Weights of a small GPT-style language model, trained from scratch on English Wikipedia.
Architecture: no biases in attention or MLP, tied embeddings.
MLP neurons of a small language model. Each row is named by its layer, matrix (gate and up: input weights) and neuron, and shows model dimensions 0-159. Each number is 128 + 32 x the weight over its row's rms, rounded and kept within 0 to 255. Numbers have three digits each. A neuron's up and down rows have the sign that makes its largest values positive.
A block is one neuron, or neurons of one layer that tend to fire together. Before each block is what it responds to, as a language model described it from the Wikipedia text at the highest values.

Description: Word-start fragments, esp. un-. Early sub-word pieces of words split into several tokens, above all the prefix un (unknown, unlike, unseated) and aircraft's ra.
L7.gate16:173146064128184088104107096108057096101165179160098111143084086089156075079106146141178098146065116138159140143179152121092106169087127105119062098117133118197162105129145118092106107124141124092140161139137135104154148126143188063112151112125124206195175093123124156123175122175142201099114158147116122117105135161139087138101122156132131105156141155074140155161147134127142163111131177131104146067122087076162122150129118106204108101094127125092094188120095092094147143145130060
L7.up16:107116126130182118096154143101129111139155113162112124099126113100146181102079086131132121149132097149190093137165129102139118148089146175102149128133168144154169119171092099079120033152173078099084130074085106087084128106147180086173068090116130114147123114146083102147081158107061122130127165097106043157156123130146120183139134102149102111086044163096114145160088139139118134184138160109141169110169092086169099123107116082165127136120153146132088162109130206106095171140062106
L7.gate90:154159131203105120163109101094091111104181148129150101133104098100190106153182084163174173117113154068113104130106139169122140146121186116153034097085174090094193052116084099145148108154121166116112129108094125137138144131157156130102098086155092100148082156111174196123083109102159110132170086155158169158152140134132148175133140136164163092180133137143221147109130128098126088150125168101049128123126136110118099110165150123120106186172118156080129105152129087083106136114152146
L7.up90:102119142169121080182117125102081139109080084129130118107141119130107166107153094097155097095134228109152175115126106150124154167155174101177136081107195102110168166143128151135136132131095124128113130113110142126145148114177091136134059124139116041188085086135154121126148061114157118150093118131195103138175081137162192133179123093140159131096121091080068089119102146088141116158123161094137144146113141111114135148128108162135051196146100157144143122175173158094052172097080117
L7.gate106:118126162129076127132089091172106158183108137082144093084113133119162173105106134061078071119112159145120042162134101152092061103118147135128146103142171122139117134147169094141192090129155097121106135125134117127096102105166148105153167092138102125143120121111085087099122174108102143044148172103178138080132133114158122113217152162177135093086145129123173078124113179176155127171156124090117140096122059086148115161072122113105085131198119202102110160130128094105186129115119120
L7.up106:092118115120147125136088099102068120177162150087106224148133103107148146108133156096133108073080117151132095161156120158148113062131163122098154103119117069181163133143121096111100144190125083108120112127215164083144102136103091135168085110148098139122115120117159163142164102121152143165193151131119130169059107093102157121146131131175161086136093113115105093116158111122063112184136090143150110096072127121126179076149117190143140084058127123152098147165082126132037174090116138
L7.gate224:110084152070145130139195100170077143153122119142120112123178080109118139096148099075131157184131151164124104112176137083132164159100145161151148146126095146129110136150099156124119092106191123153095125098135150125080127140141076099115163150145186096102107141178110132103124187083100121105193079133209154127121145083201127103060181135145086157116147111169154118134101155131132146200094122103095149126134116153120192110141137059153153147106144154141080215122104168074059144103117157
L7.up224:119106189143156136128163160164083115151085080129080107122145130114181145150134110100108080202133116116166185130175131116125180077121133168200078069125127153145108156138110175161165110145081162100149216164172158097150109105125179143125165138103145172066174091153164129130113118121119125132159136167140158114176144112138151147158083091141150114169080114121126104105166117130167153122148151098112134052082058049104153131139190139129121126059166113126142127169127119158129144161114069
L7.gate336:111164143161156172146133126083122131166091132149137200092160188166078102047147172156100150099176098110141070095141133190114171080075136101120129126089067075067131115159080106110080107062102137103189088121111098159162165057138120121158127097171127100139151133093110108119121137155117082106100143094175103136112135125129121142109114161086139155071142140141176094131084110099080118187110138107089094099125155151130131138155126183137080106062148133140138129142092134158108096128083057
L7.up336:123129176132139165113103109121119126202119166120113182132130130091102132079077180136076144144064162080144143136096159136109167171118114166097115150096119135129098129089118135051144131094101046071118111160092105120116093125114172096074182135196103096165106127143091101109106108139128148102177124133164155165096144149196107155074149116135110147069179141207158107138064159127099116102128129092151084122131135156075112134100138163134090096174197087139167152100160142115126061150148095
L7.gate421:184083138150124108128113159114096144142144107093124158160133144116113100088111160122099123078135167137143103062135166133111080030097174117151100158115149164133163057144156153100120090114192121101103091140148144148115092097136134125069094098151146050160126069126092158126098064090126073060166112131158102149122175114170178124156196161106114133149113151142160134143080147154105117144098117128129092125133070109152080102157112111204176068143132127067152170157086183121129145092144140
L7.up421:132114157099152109075088100107078132133154130167115126134088104142036143114099075091067114167134111143153117148116140127166153119112173127139034101155113185154170081143112123165194115104097129075091101066110102098140113142093112090148137129153179098153156127136133151086118122141098117139126128109129150147143156154141113122146144096192183100112117118167121137148057175085173153109125101105128114145083075110136201119108120173130083172121095123068128134106140213076136055186158112
L7.gate530:090184110160158116147086177086122132122104120146144115113126152169141154119082119109111168099133142147186067085137126116133115136132154101170101138112162068104106116227165133137206137078129114135134100109099156155107094130121140153117143115101146128133137077168113101105124037099144179153057150080161152143194177139177143089126181116121107091143164186134079088119104159160123136122117164163120141140183099140112122102160095121097104105103070111152125188119057093099085167131178182
L7.up530:102133100217126134175109206080089122071103076109096182158170117145077083144079125152142114093096094142167171205130108150108068110147198135156135153120131094117132110236096120150167116120174126101139131112126165155162128117126101158121136086111129167134144076152107160138131138106184164134074115105159155112114160149182160124148158135101131109097138150161172134116156080114168105115149192123145087133197102125148142123161158130115079123097122135087170173129070114168129160160137163
L7.gate537:170163114112170127122130107109168105170123163171152171116104110162105120195138155169120104137150094156171126100117071103123163090130149169160094180120129197142132082126132123167166150144176130082161091148117139117144116146098159136148153103125152127093106092122135175153098084123121084112151182132156111148146152153109144110085137116179088171169139160042145067165065120122158109111213131129084110255134084095151164122101158178122140079091100115066149125155110114148165130134133127
L7.up537:132158129154150114140158109191158095148053175167101130113103131112168141114088195154192092140083145117078170120135096120087180095139061148164100138118119167101135108095084126220162158131095082114138113119132147151132129154091127120136108131123185076126099102142147169118071125151072165074102130121118149136156123144182123061073111051119160147152165144135143061177053149167063108127155132122117148195113093157164143164128157135129085131100124127092122110086077127106130143125129117

Description: Person-role noun endings. Final word pieces that complete nouns for a person's role or occupation, typically in biography openings: play-er, business-man, po-et, medal-ist, capt-ain; weaker cases on hyphens joining compounds and on "a member" or "a one".
L7.gate30:124134133125136091099124168114155165173125121173077120103080162045092085106136086116086101146086141161104162151126103073041137120152124137088145184123068182152106104119127088122134159125179092099098105141126150151098129101178132131066150093148111096151157156159123131182153103053138200139101138146171127052187091110125142136116068107189099163136155078123107142150077096089122133121080104149095137121132123126130146119113189175110142150105146129101112111134161115147154194077121066
L7.up30:135187146176122145103161087171146128159142138146147077114181099163068104094096107177102071150123102163126165166121133094089132136129150105090136190116190149109118113074106109152109139150054147114130135133144075218103103136090132085124080091122105097117061159186154167132121131140091103129105074125152121139128130117098146136132127203129103086168132124145203154084142133127086114126210142124126094036101126082129122156160133134141172159174140151119147135117115111089142069119073091
L7.gate34:168081130197111135162135076154043116137146178176097114147098103148150088120078148118123128102107137101152175116148136135119133092147121071110170158170099113146093144049149167177105100110103166091108116153056078131115086057154178130108082088147099100069145074151159090158084170141115110151129101138071138146085177107115134143120187136071154146150137174109156129094118129119102183116163112150142112100159103131142138083191150157120114160098112153130135068184124090118108161097106084
L7.up34:150101160178178084139108094096104131116136189118173113154094165116156162144131126122133156114143122099075125128144090133093079090181087077174131165187112095101089109101144141132112150120153094114102097160074132163131094143150143159082118083105095093097149084151090090146110132180154135126148161112129180130104169134156170045134060146085106146148130134108151188129116132160096140182160131085143052128139125116175095195127178129109138130111226132110102162135148144132197096113183085
L7.gate269:163200109129131151109118127071071098146143116132188152105099115129135127160149118087124093149082089128098162115104156171175122148165126155151082081145078155142078062124072153143140145146114141122107111119112155160154131128160147067174147078174117113136089094161182095191110132093140146106184096192094166136155086160106143151082085120144130134128158134094217153138086080114109098118192106179132163142153123134137221139148158184112148102115102172186094167163093123114111145124136122
L7.up269:158150133077145157082168102132123144142105131125106101121093132136132102175136146071079080143148090169112104156076110209163138132120097158141109049137078140116116152125097119151164158106129144105084188116160178190115138118177160110116193140161086132126089144161117148134175085127176110092105113113136156135162111147090119086122104104106123125189158127090177148098094133084137137094156111142127086113116216164133208162070121226118155090175127159158101140184127128141113159142173125
L7.gate283:190168136190112189096176155129137073068119150169136141086172110218109141123140090156091123149135178118192139089105144135059152127149158117155133139092125117117112105093163091108105100142146104127127147150097143088127154055112157174112110141122127130199090123151062132155122121120123128164190105144111137150131148083117124142107128095082139133144160166112095128162061150160110119139116144092108113129170061113132127174099189136095095098141063107219156092124087157132133075074103100
L7.up283:137115085080174167107072134157100156096079170138156141120096081066124119179139177158160152122104094134087168097154124111138071111140144102145110201124097147112099123102137130151115160106068129087178149118144120135145107136105139102120115128166140136081043134118132084125127105154116196136115126173107136131140134118169126190125083083149146173097119146108121120133159161110168144100112223160140150103102110106159120093157114117053181145098103130148153186199116225105127085130137058
L7.gate502:112144098152141091155129197212119140137112075129164155096075167135143074159094096116107109093103171130173122151168140138157125133153100149116107127137166134197151151106138144079125149126068141136116152182078101106088103109144165105109105092094134079154119097172084107086150112102135149149156111207137201058121095122133127153160140140067078123147161125175117082152068120134164148132153104116115105132138141160083091109184170172076114091115146133196114093142152155195177119145183145
L7.up502:166139152165139106109126112145094138168126121156182090099128223146131103133100116097138140098130097118144127199159154128117122124177114098137097088119172136145117159121136141090083172145132133061098138114084131132113078152133166086090088139120113073122137099129081083169175103149131151114159039118089156112103165160156171138148171130024085123126160109193106149120168130178098138178157100140127074120074174158112153115160136129085130114132145153190146077102126108146137059050125130
L7.gate507:126114068147107083151099153128115190103162083111109093071184108124061097136096107086127092156126102101091186145081122120140143104180167175132142114105161153132143109123144103126134124196103144134119126094095123221127159090143197204128156108053115129042131123151164158129119132093120141161158132125113098117094150141134153126141169153093136212147065107133104103081099095109114140103151088101094153115117162133107155109154208129116073152178154137154115106148157112161102166071116122
L7.up507:126128094184151112115116116156109083142153103106096094112158135139130127198115066134165138160103098155131125128141109140144087211184112094091170120191157135113123153110134140110085153133095096127118112159122107176092090117115189095113129155171054079084120107153177068161159131070083114123123139151123133201077155098115122157140133134134100138151103068090135131123119114116180115139134090076143135107111150119087124117225108162155170163196198154135114048139114124090143141090087086
L7.gate517:135142117111110201145154141167107116112193111124095115134108099068152182195085086139116104069120139193088140145148110148154136125156158162103039178150096135093058141089080090126110127147049131113163137133145135163154063085139157093148125148089083163131132110150156160138120189078153146127126143152160123149120133105087139126075062129180132146140115131151152146134139173017160154129180154168130060116158156145108126139159095113116164164139171131134140107133116128144126177161114096
L7.up517:145118059161139169131146098162138153150138149156096117160119068120197184131094114115131075075124108124108144167133127126095228211149137126145092119197111083141153135108119110142087161127087147157171115128112150114134115103136104160045161118030073158129118128108132156164137099079096134139125101089146160154118104091071137157069140128152142171161055113125116094101128105081195162147154093120140105125157180145105145078108155177137162112152115185095146123123127145148110134151138080
L7.gate527:116077092154159118111112140175110082149143121175136128099171146140172107111107069077113136120078121104079086168112144140114103141177140117117172158132124047111168147166085117086108179115187130090125145112126118202112132101122134182138094105142135108103142146145150137076118154107129114110124164175124117100110135093153105153133196148117130084175121211135119136087097129126094182156126146160103132185115134125038136110168084167140086011101159162115180098120127137181114132097088096
L7.up527:108117075161145120156128138195047134137170125150127104092126189123092116137124144168118119139200156138131162124131134146143122140136135097156104110140149145146096085113103203119074121173113098156102130106159100111090115183122064079142145156124164191179183168115126114086072155179133108100142142153156117101086102187091108073153122120119164194095087162129094120146113102111113131094146126119157159098117151075091122189150115186104153193100097115078106094151108076162183119113204119

Description: Relation and role noun endings. Final word-piece completing a noun for a person's relation or role, often just before a name: brother-in-l-aw, fri-end, s-ister, histor-ian.
L6.gate558:115172176166131134164114137146098123101169132143209150107101122102139156132077100120161181093112129105128146104069139124169104103158147090140203189135130152082058116121135152132144072097108119099143180142083130191079113061144102124124141073168125097053148176147134082135126133127128097155176108158155175092116119100089154089115125098127167145147101126164136129073136130108112107159153111138127094118184160119097103139138168144060189172154139119110095056178153171106134059142167097
L6.up558:111130156087107090142137169169082090154156080164142152160103159147152116142145125085142166150084141094120146182166183068165136115102128122113126146132118096091126141119132157193131059117122154135156135140157122178127189150132094090144123145171140117084193106124158056081089173051194088140114121154179175110112104163125180143134102144109116077136131089201071148109090115105142092115143144193121080179131152105111143151092113139116147088094200139082104109167177095129134094098133102
L6.gate606:107156140167129089138084120096059079156158132158213130085120131203103155145051129106120101136118095161093116148107129104124124105139140137167108142174109105174194187150142111079093108150109105134122137106079108172091101149107104159122076175106103153068138148148131101149129169121119060163197111176165133140146136088113184143090161125108140098156190128151095146128127137142114137133231049119131127158116166148068114131104148164100137124166111107142166105151101129111080113088071113
L6.up606:073110152094131144148098156142093163169177118183173095067112115136140138134096152099123089117104101124085112154108201126184164144133127063150166150121136158141092129161122111087085091155149112164176131090113134152136133144161132181136118061126130104115132099111196099133146154117172155153186143127153049087103119097170133088068185097156140118133102108110153103182062104154139161134190104114148119138155156145089086129138106170019094153133120084122106104192148146135114152098168105

Description: Word-ending inflection suffixes. Final suffix pieces that complete a split verb, such as -ed, -ten, -te, -ilt, -ished, mostly past forms followed by in/by (writ-ten by, wro-te, bu-ilt).
L6.gate266:136157147088138122160125117158045077098066123178105087117088145194182121117086101141104134150135137140139127124102144129099120170139080187120127112093165128125134076139109134117159079122161138164117141171079091119105126115151144135146083080127086089141119154094098155141162180054136103106140080141145081077102148141152110152125166176121165129113171169129094157157122071060143174146197136165121115128122075110120167150068160117118078204138116121176089144132127069050105139167116149
L6.up266:151149174123096108092106122121082113117145099093108076148084165129104082093164146097152063144150159135123141174107172128078138169106085209079147091142107104143124167131134135121199107131132121169082139111143158143092055123162108120108111121110095133133096111075078085129116176126112138108132120097087078116087155158203110147157116150090114148153112130130139147118138084116153169136228126144108122137164135177124088140138154083098130177130172120101124041213100069069130102152137095
L6.gate363:114152143115092213085137166148107155087146108123130144172147114137081056159155133127170131111116151248115152108151129150128104163189121116108146143115097149163121176144138162138120147147145144089143106158084133193145176099194125068136113170121113154114135114086089137127133100162069110111133122114163138081104144096143098106174150184126108128039126128129099157119147090118123131146109073168113211160123094100125109176145166086128170143143129118135112113097145187105219119177083138
L6.up363:116142156109093115126109141109091180098137130162133088178097123086124172110187142118142081124156149135151138107141142158131134111103074096106112108140105120124135083147111123100132138119116175132085117173097134169202086123111164148125145112167090169089114108127121095098138112140192114167148112103139080110118169136177164115180175189155119094036103144191132129129099097103139168094109078169101199124096111106169119178101174143065110170161180052139095077159117107061114168142079173

Description: Verb-completing word pieces. Final pieces that complete a verb split across tokens, mostly past tenses like rece-ived, represent-ed, att-ended, plus whole verbs held, sold, won.
L4.gate63:136111102108127132175083075171127098061162142133139123155114168181165174106102154146123184111098120155102162148136111103175155118097082148055105126107104155105121165115091093150139076121158090101138137149177144171153083142146173105194131093091125195106139114150144105129140120085077120095092135102099120062115194133151075122167106086168133139097158180111123128147064192138121146113144101109167191139138150109135078114196094131123155155136125173068095125153104127068110048134107144
L4.up63:141126109135108133174121095129121139068174114185129126096144112171156150037092121108127160105114072183056170109150132143172104119149101104138080131104167099133077105049133099164083151140106132169131098118130123128192084096118155083178133044091098123065132125147083198093116125164117111097133152120138120075077160140183064169115102094108154167099126156091146153117148130103131156119137065131102125154183141133107119137189103196187147135149136130109143130143107102167129143162143099
L4.gate79:139131145128157127138112162099138125066140102110056156105119108114158168143114177101096075206159204109066175115147111141179155138115163094077101121115084100115163144092146073102103050096128127116100118166189180105111152097138127155124116196142101178098148148111160068132126098107146070140115156145111118170102153124131123198105099152111094132132161105140134125102113087116171142177152168117164130073097124117095073089124147120130186189111101117118070145051139152116163110137087093
L4.up79:093118120126108086124149114161104112087152112157112155104102171102150101151128126099138127169102124132136133082163115204159108126156115157096099113131122121096169135093083144202143068127100140116151129118142117067168151097152153089136118096110086145106153099138111109121093179026121170078068169180149129149133162134191119192129112174131110140083105119078096048135094088103167191182192091124135134156142141113104145167101070136125074082160136105142070132085131082154133087172153131
L4.gate131:116136078123118130108198078109179191034054097087152104144083148162147164082122206110112131197107117157114120113141179157094128146101078091114136150113123133155135098103139104165130065118099070102123075142132122189114146100094118130165199141107089100095099118105146112091109169093111118145117148128122090149169132161150081121187114131160127154117109138103127154141139140104099128093157123101137140154161116057133148157183173165130109185132126116099133120124101087099082093208073115
L4.up131:162130122124165171131129119117084120101110124069057108127103136153163167085085102103127084107097121111124085092154105125101135130155097105183129109123155162104192171131064082196169147128125138167124106191124138085109160095089124127148196158134105154111093161155121139108107160087116104158110163115151131142127169114123164093140149153156107100092158154116129176182139110127126104113157144134118098157155070025116185168135109181158087201162078107084094112159112157161120135184042125
L4.gate387:051112099172108119149090141069081130052120121091097131148150131120125100145127160121170170106137103149095184095140116183148131137109050101067093161166071120143111148108114101135131157137163177191099067129096132116073149112108145161138110168174101152125166142128163149114113141115162127171092209141079164114089171152132139098113127157143092132143096184091108140103091121144121130104144070055195131090133170161168119071139108158132080158143082143145166100192163105128123119155142154
L4.up387:165142116151078161139138070139093194098169143119118139163124165089157061141149074164106101150064115127103128134183122130060128145122106172116118094149057130123134147069180112140144151149117083139140127181136167116106114119132149113088081096178130096150132112133111111190125144105134139107148148127088130083146187113147119194163137188150117123136106100124168145159145120122113085158114095099233160118101194165164159072133147165115123087136100109150201114192141171194120116146142164

Description: Past tense endings. Past-tense and past-participle verb endings or whole verbs in narrative and encyclopedic text, such as released, publ-ished, scor-ed, bu-ilt, usually followed by in, by, or an object.
L7.gate12:084105133093126139191108155172115185087138097108105097144038119176170129046130118101136055150167170112078134090119174181175163140114118125120143080111082122158107094120178085101171106143147125109119087141088169123143129108088188186193134143131128142087116157176171179151104161159092082117125122122162079155078146160160126103112146156140109108090127140166152173131115091181161136164138123136152153129075101109115141184131135154064152112159101113131120134126089141128098091206147114
L7.up12:194114129152147126146153151122068145095140154161082106197099133135133136119153149111150125088141122151069098127185127194149097120180065149129063101151101109104150127091127151124178136140125129219064152143100124119119143182118172109135143132127127141105154187063149173148110109147084093117122166124107111157150143107117121159154128114138081132047106131133203142141106118142149112134192127210157134092084117117145081179128105188156154107168054083098137159174120102145174088131102139
L7.gate22:135065071126143143138165120122105129139121136076108087176117152132116109110118130175161129123130126081137101139188083123141071157112092139103135104128162163191109167081181117175151143121186104154120114195153167120130107088194129103072138123137123117083093112128151158145180046093100123065110134190167136189149137121156177135165105167109115086085116143160085111130122119105142127109114169067107135162153137099136116126111108140121124140153116003081116069104080095151114076104104136
L7.up22:116129125160128200113134094135105159181150089184127156141114134173125122179077179162131111147135162148129140138097093142092121151134126157108111120166105148148167181096135136178151113078114203129036150181092131127177099148133162208144122135118124082126151213134130163118140149135141104059124125163149133114204167108112095132121134140109113124084143082115133117183098090179195131170162043143147130058103117115107135222151101097150143141132120118144151112166138107094147142110096143
L7.gate91:101095146094127136095149165101099171091165107085105137118125163082144156163083121080128121139144125147169154177150171173111104104108116127130130122078149138115086132115123122173104077164137184109132022191133094134150183112105134139148098184168166161122109152097120140106167122042107119124168144133102152128150212217122099199143162155153134099104112156135091109097132127147138180112115066119141179100107108155112144142159136093114099219153151044146129117101109137149128114121088116
L7.up91:150183127158110158107130164149116114089088109147058079127101121119130124158159125173133122157162161176176146140152116195094124169125166126140155124140157097094136106114108077151137119172103176166172117127121171162150182117141121174076080102163164139136116176088113148126138121118082132102158136139127198151147214148149101193144192231133193150165109173179097145082127104166143144150148057128102151134113075099154151139077176126144097178093129109125106144095130138091152092131125132
L7.gate306:108249120129110164118138050139107129121120191089137126169157087125152123162140111174146145157133103146109097179136127160124139162118076158142112159148118147111089169051109079150160127082186116107160107175099091130123129087066138128105156115063062106127097164173101149145152148182115119122160120101135145118127177158145090137175111087139101064163131143101156138081126103099166093129107121141143125113133168108171102130124158100081097083108150136105103103073114100147141179029097107
L7.up306:112163159165131172112120103089081136095079147095074091171104145116111153146142110107139115092148061147168111134096106147126080166094093129175104056073139059150107138114110071185145091058115129081091147122180110131064080093077123137131172125124121112105141195119133128108151130161047090166146118088103161146147203041112117136146144140121178097104147101121093131174165113138136138157135145153126143119106125151126168160104158170081149125135137101158122186065095116097158158139150113
L7.gate361:071153041139129199143104152140138193073110145107116131150110095163147128155076119108130170099082151137084128123111132200080147074125144171153112094129166166100165087122178100080135154076099170124157131147123192113140147123094139137157115121101095173115122147172101148102119128102109140089092129180158088161085160152096137142142110136116095155067096072144129108145153080158159135131108095209105164128102165122089118127074097140113160162200094207140153122148179089109147128173115139
L7.up361:076149088123108176134148109124195087181079083078099127130123142105142144101151117183145127086135118105092208092139085151070072135139113127118070082107178053121172117085168204211153134142124129157160140094111127121167174100111123118144151129135119113106101106105119213111186115101121133104095099155129124138169164149095119098181142126173075142086117048134171103112129108166146094147145161168149120081078155124154164118144174161139137148114153136123118158141098151104111067141128127
L7.gate372:135130124135092127123051194102103121105153169093069115182137156101155120127096079120105150189084156116185148080148146197157077194149147126108106174056164114133123167103090161202142130154176177171117111132147096080145098128175077089110185136150155092094157145117167161158169146064105120125157117145153156108133124112138130149106090117138147087108127079162119113162172072126133114185119125171134109122162161177192120137126155162145175115141158139156179108131152113125119072159109158
L7.up372:128083116120103152122109122139135159143117124090188126085151180095169084164139072143149167132083165130187115151177145141108078169115117110140154097100090049157168188184167084155091119133164224157127120126171091145185079140130130094102140122179115127132135166103093104076161137165082142121126121170136142072132149106117140130126121144109146161161173111034129159138147103075217106137130117174112154102136110094165159168136132172121138085078125161125101111105116078155109152122082129
L7.gate494:161129117156149124112124100090089110153111128037110086148150159158137106131087113105121090139063153197129214094146141186112140145086093153124129128102132127118150102097139129101183148107144168053091120134160106203118154063154183155164119130164121146164100132115130171134195127112135101109092129108144131093133115157134110136151175130162142115191064154120130143164165083117139155149145108141135095089089107153136165118155132089172043091144158113128165217060095124143147092164105090
L7.up494:104137157130165196157144175109117122107123088092137088130091109110158166116076131165180094179117113116081161049159139122104133110140082150147114060071143139123202076153101116173153122091177140187082135195123140165142129149141182172137129190126119116106146071158104115152172113102112083074126130083108161117122112139127144167197114169087104126133089117083131166107157140184102169087117123091155121139140066136118135137111148181051124111129138062152122156101151151113147114120072125
L7.gate563:093143185144103151197146133117086085095164121156131093102083113158145160140084175135177139113157125130142083124196142165135144151099176135152104087162066110140153193127119123171135079091121170145119169161148110097096143113130163149135153122047158109125154159043109159156119157061100166111096114092095085157162132112186116192141144153136138182125107188179167107123128104109146096144159104088150191109144073113122145218098175124139161103130110108140135127099158115100142132086169137
L7.up563:133156177106132132183147111145118113115203133199142106070079150087116106099101102085146180112153112173150180108141074194094129144135124112137102159181109097145150202173126082191135154096134101083127131127166122102076130094128091117128106121114126106074138097119157136117095076127088165149190151159134166144203117160119113164089183196109144150132127237145126114126111057085129085107126138106161142126155129115125173201091124133102102146137105114129139136112093085130086143127139117

Description: Role noun word endings. Final word piece completing a job or role title, usually before "of": direct-or, govern-or, co-found-er, co-ach; sometimes other word endings (Democrat, audit-or-ium).
L4.gate227:083136092167069144141064142158083150143130134119103114113090152090124069133088104083112110078130123112102167103081103115147137109142164079172145172161148168160112142121123108102047137111124094045133136099117097107167153138110109116171077127145128206134114119153098155086091114125169147177162090152135105106128163124172131170075079079175150122185111079081127111152101147082174129189144122165164156103130118148107170145144175129058150162169138155153077081144120169152175129174138111
L4.up227:102119113142143176151055115086082139185163160099142155089132146100090085115034122125139152153116084145113165094187040115130143128132140096143169157157110124122127152091193135147137166097146141100103184100142136163155115141146156121174091107144157223136125109134169102118122111124167114194171119094103117100155150116136132082102097158158129117122197088154153124117115088106140074201137110181181147116181141131110161154101147130168177175171143174151126079186138162125132144103142093
L4.gate361:121138143195152148111113140180088115111148105183156119114181090133122093137094088126088091153111127170144085098085067164106133130127164153090142136193162114200108085140118090147148092125111093109143157190147074130105092101147138149106154077121141123143124071083131044107162196127137122105131086156152089120074198110132081123074138141103119098155135122129154122142122089106130139150192134106119094138179162057136097170186109178075163158100164152191115091163125119112103106098127097
L4.up361:134130132156142062130168113145131188092158149198101191117085083119173182159106102139117045142082127129108180110114089168143114138164110079128133129130126186140138175146109079129182087206122061129128166149139114157151141135143102113094142088125109124092131123161143132108158107106153107079135132171165156143138062052139163099066175162113145091133139164159101102144144145080108096166164140120153053117140134162167104157170177136089144149085124119192128076141108121148127165127077116
L4.gate558:101142129168143156150139136162110177132135077145123155093106068169132114201110099155136072096112118126068151127151059112128164169164113128122146129108126155119118128139154074127147098194136094088163107140185147163149125113092132111086146176103139140068152087103109101158162108096087172099171106093102148160122126099151078118147123114083105143100098140142125078122137163114142122125165169083174107167162130141136163141168189147079081115155192164203091119199073135174072162079081093
L4.up558:119147110156115124143118127133159133143199095173115130101099156117175106197137145172124108123113098191106115136148102097126160237146130130143153129094127145138154151100106109123152093219114141085142105180144143134146127125106101132154155106141110156108133098145117085122214049095147121108104115148127189131141108148119095099112113067091093137123080096126146079078135122162127098116171092104172123151139152182096118164180183127051125106135124184208084116128062078118080164121114098
L4.gate607:125173139103139162134138124155116161089178095199133096139099205139105030147114069148114093125093086178124082118128082118108140154114165132112137115098132182168144150126160096133139199160136090158147168131162091099091143063145144088110156123195164055112158094091086130158090129192116087088141130104104043082060134084116131143078117135092167120148103159113176144160125102146139100180099122124148162137109169107123124121152139130143137121104144149153075157103123143178101134134075130
L4.up607:106155089118131110103063084082100157077159149133194129071177180154124087157113099150098120144071115159141131157125132166138096165137083217114081184123129173180105164063136145158134196131088147127142161086147095118213141081142146102098104066124125100116149079111119159110105074157136146131142117120143100118136110072135182143092137069104120144172116154144152099147146095091161157159121095143084072147143170126133093129162165139182199147137134124144122124106131129170167166163097123

Description: Negative prefix un-. The word-initial prefix "un" (unknown, unlikely, unintended), plus "dis" and "not"; weaker hits on "well" and mid-word fragments of names.
L6.gate19:162123144128142153149087171133095089152139107086123121144114170147100022063109182161102105147172173190121145131180127148151146115153129097123143147111088123158149138104145141131126107161063124099150129110164130097071150076089171069139145108161095141195177079112153158119192183121122163139104169105174107158107105085125111106117166111166094169106171124166137144112168094091113169141159119164112126097066124148096166038180111115141115167153152143124114074119143127181161129131176167
L6.up19:143086110095157086117081163100194118132128130059185070140212154152091073121103140090107156156156167145102112133161090094172141220114081085098138102128094101095108102148141209181081172115109079075106165166099079174134133148175093076171135106123141134114127155067092147134135138084065172163103144123133119157164168121122114085132093104148109152139171137134121150189137072157159079143139148167146114155137122103131110124160148123140147105111112158134139143156106163123148095156159095
L6.gate176:113104147164165152191140116063170132103101113063143093092099138177131074077112202115089170099150109180102120142163149043099157166096160116132141120105163147079162109118118126146146108085076148094085115174098089117108173104132063100061085163133138136149096120112114140127148153181150138172138142151162141115184108087100095119135171108107113113154127133116128134167066107137160092142125167133055085122165088140109096105156114107144109137125097181123163170118137143082080122040159111
L6.up176:118135081170101110108049153117127126130101197150125112096154195185099112144136158069165154133085141148164121187121146112116128105156164096113148119137112130097171104155131174135169145039131113124125147061220102156117160093117177090157128115067124115185173156131160124113148161156112153181067149112167121089158158089155088064124149163136135118140070132166128158125103108170103164122169149169167131110124108135185144109147124134120086118149132136171103164139151120121117060045117135

Description: Word-initial fragments like "un". Opening word pieces of multi-token words, mostly "un"/"Un" (Union, Universities, Unplugged), also "gen", "man", "En" (General, Energy).
L4.gate117:134135111174139088149085095120170109152177088132125149109092105145092091138048134126074090093138128144139164112181121170155135131156105116148101064093140119133129094105122127150136140175087065091130130184143098134076133136122189130110144157201134147177121116114085072122118125096160138154160092095190089125212095138116139126138127091108141137084169184092141146095089101052185166136154109166121127124077141131070060125168152124107114104175143187131130093095130136136078149139085191
L4.up117:157186153136106129142127117114170113113137142126135157085111120205076124102093164143120108123093117112162175158113131179136154186115140154149128106179120048137117091102086115154132147139111122104180103099126143122113126082164168083143073108148152112174100145063048148197145119105071119108144131089200077060122099118127066106153110148150194117093092078161101132118094107132126184163136129168090176159067078111134072115168179137167075126135104124073125123154119119129128116131149158
L4.gate244:132117106123101120068135161146108140119130136105085167169083163113087120147134121142189157077116151099128138111137135099129138153110140128079180116082088106147149185135113107092116111074128109142175145103132137134106149109165118150168074120126164089170102111091076137113145114140140159116141108122121174149140099053219122139116158166156072166048141172255138136099077088148105129104098180151096149146099128128157081071172133114154177116129093070122145188085082130129171119125098155
L4.up244:122144146124116097071167131083147112109140136107140098140078127136123132121115112125156162084152062142148102021133101139157125109118118098131157130147090130142149161172063131109113136141137094099152146053075099123087241125102130166124177130160164109178104109172147158093163149102116103116130124059138144193153106087147071145137148106142119145152182079191104167089080160080173117109160153146100144146105184121134168125162131099195087072136122164129144180122135156128116095181134128
L4.gate434:131062164168165120046095155119155163135148109165119123132100103151085085112139177132160122184141085197137174154172123079093177205061141130128147100124111117150133139163147144118121147122061072127143125130174084171084146075114164095153104200130115116158140086056088139139139096112151112117123151157156177118134154076025104116120102120133117100104076170134134123154120087158143130082138146153132155151164101142161068117152194129122117129185159123152107115156121100151094148118138106
L4.up434:117150188162106071146068203132123106102163067159108094158129122136104129141127112053155113161149162132126123126116111108107182137110141098135199142129160130144134141152136132100111148131146070080132104125200067141147127069095142082139163142091175151178151107081066157073143110175144124142176120147120177129167159158105106125176109113094187185121128084158061117166152099139162143104098138138126129180151086130187137105104167149166187108161137154161160117064137138125176115172104095
L4.gate483:116159165111140072107100118167141126086138176124131098121100154114081119162101061163123159173175105122124119119059130094054118153175165129130139121139117136122163125214081099154162119152114124116136092135103116098137125030137083182135110154082117126148140134088128107095184094103136125113135109101118069191091155157122137120130133138196081181087118134163111144086081119141123188113182169196094144161170073151114088120181150135107112057185124173118127127173151105138114111114107106
L4.up483:100179118220127112088155099181160112117132147130077056144117146152088128148114128082160196185184130124206173178178143136102132139126118158149112107146162095111195130150102132112140143167113064108201062103184094124134144144132084189122172119116123125144116139139118113118123125156146102160129110114157077165110155112129067111132122089147160134118129138194139107142134133113092143126170162166069137101159061095159053144149137136120065109143100186121149105109146133151154079159120102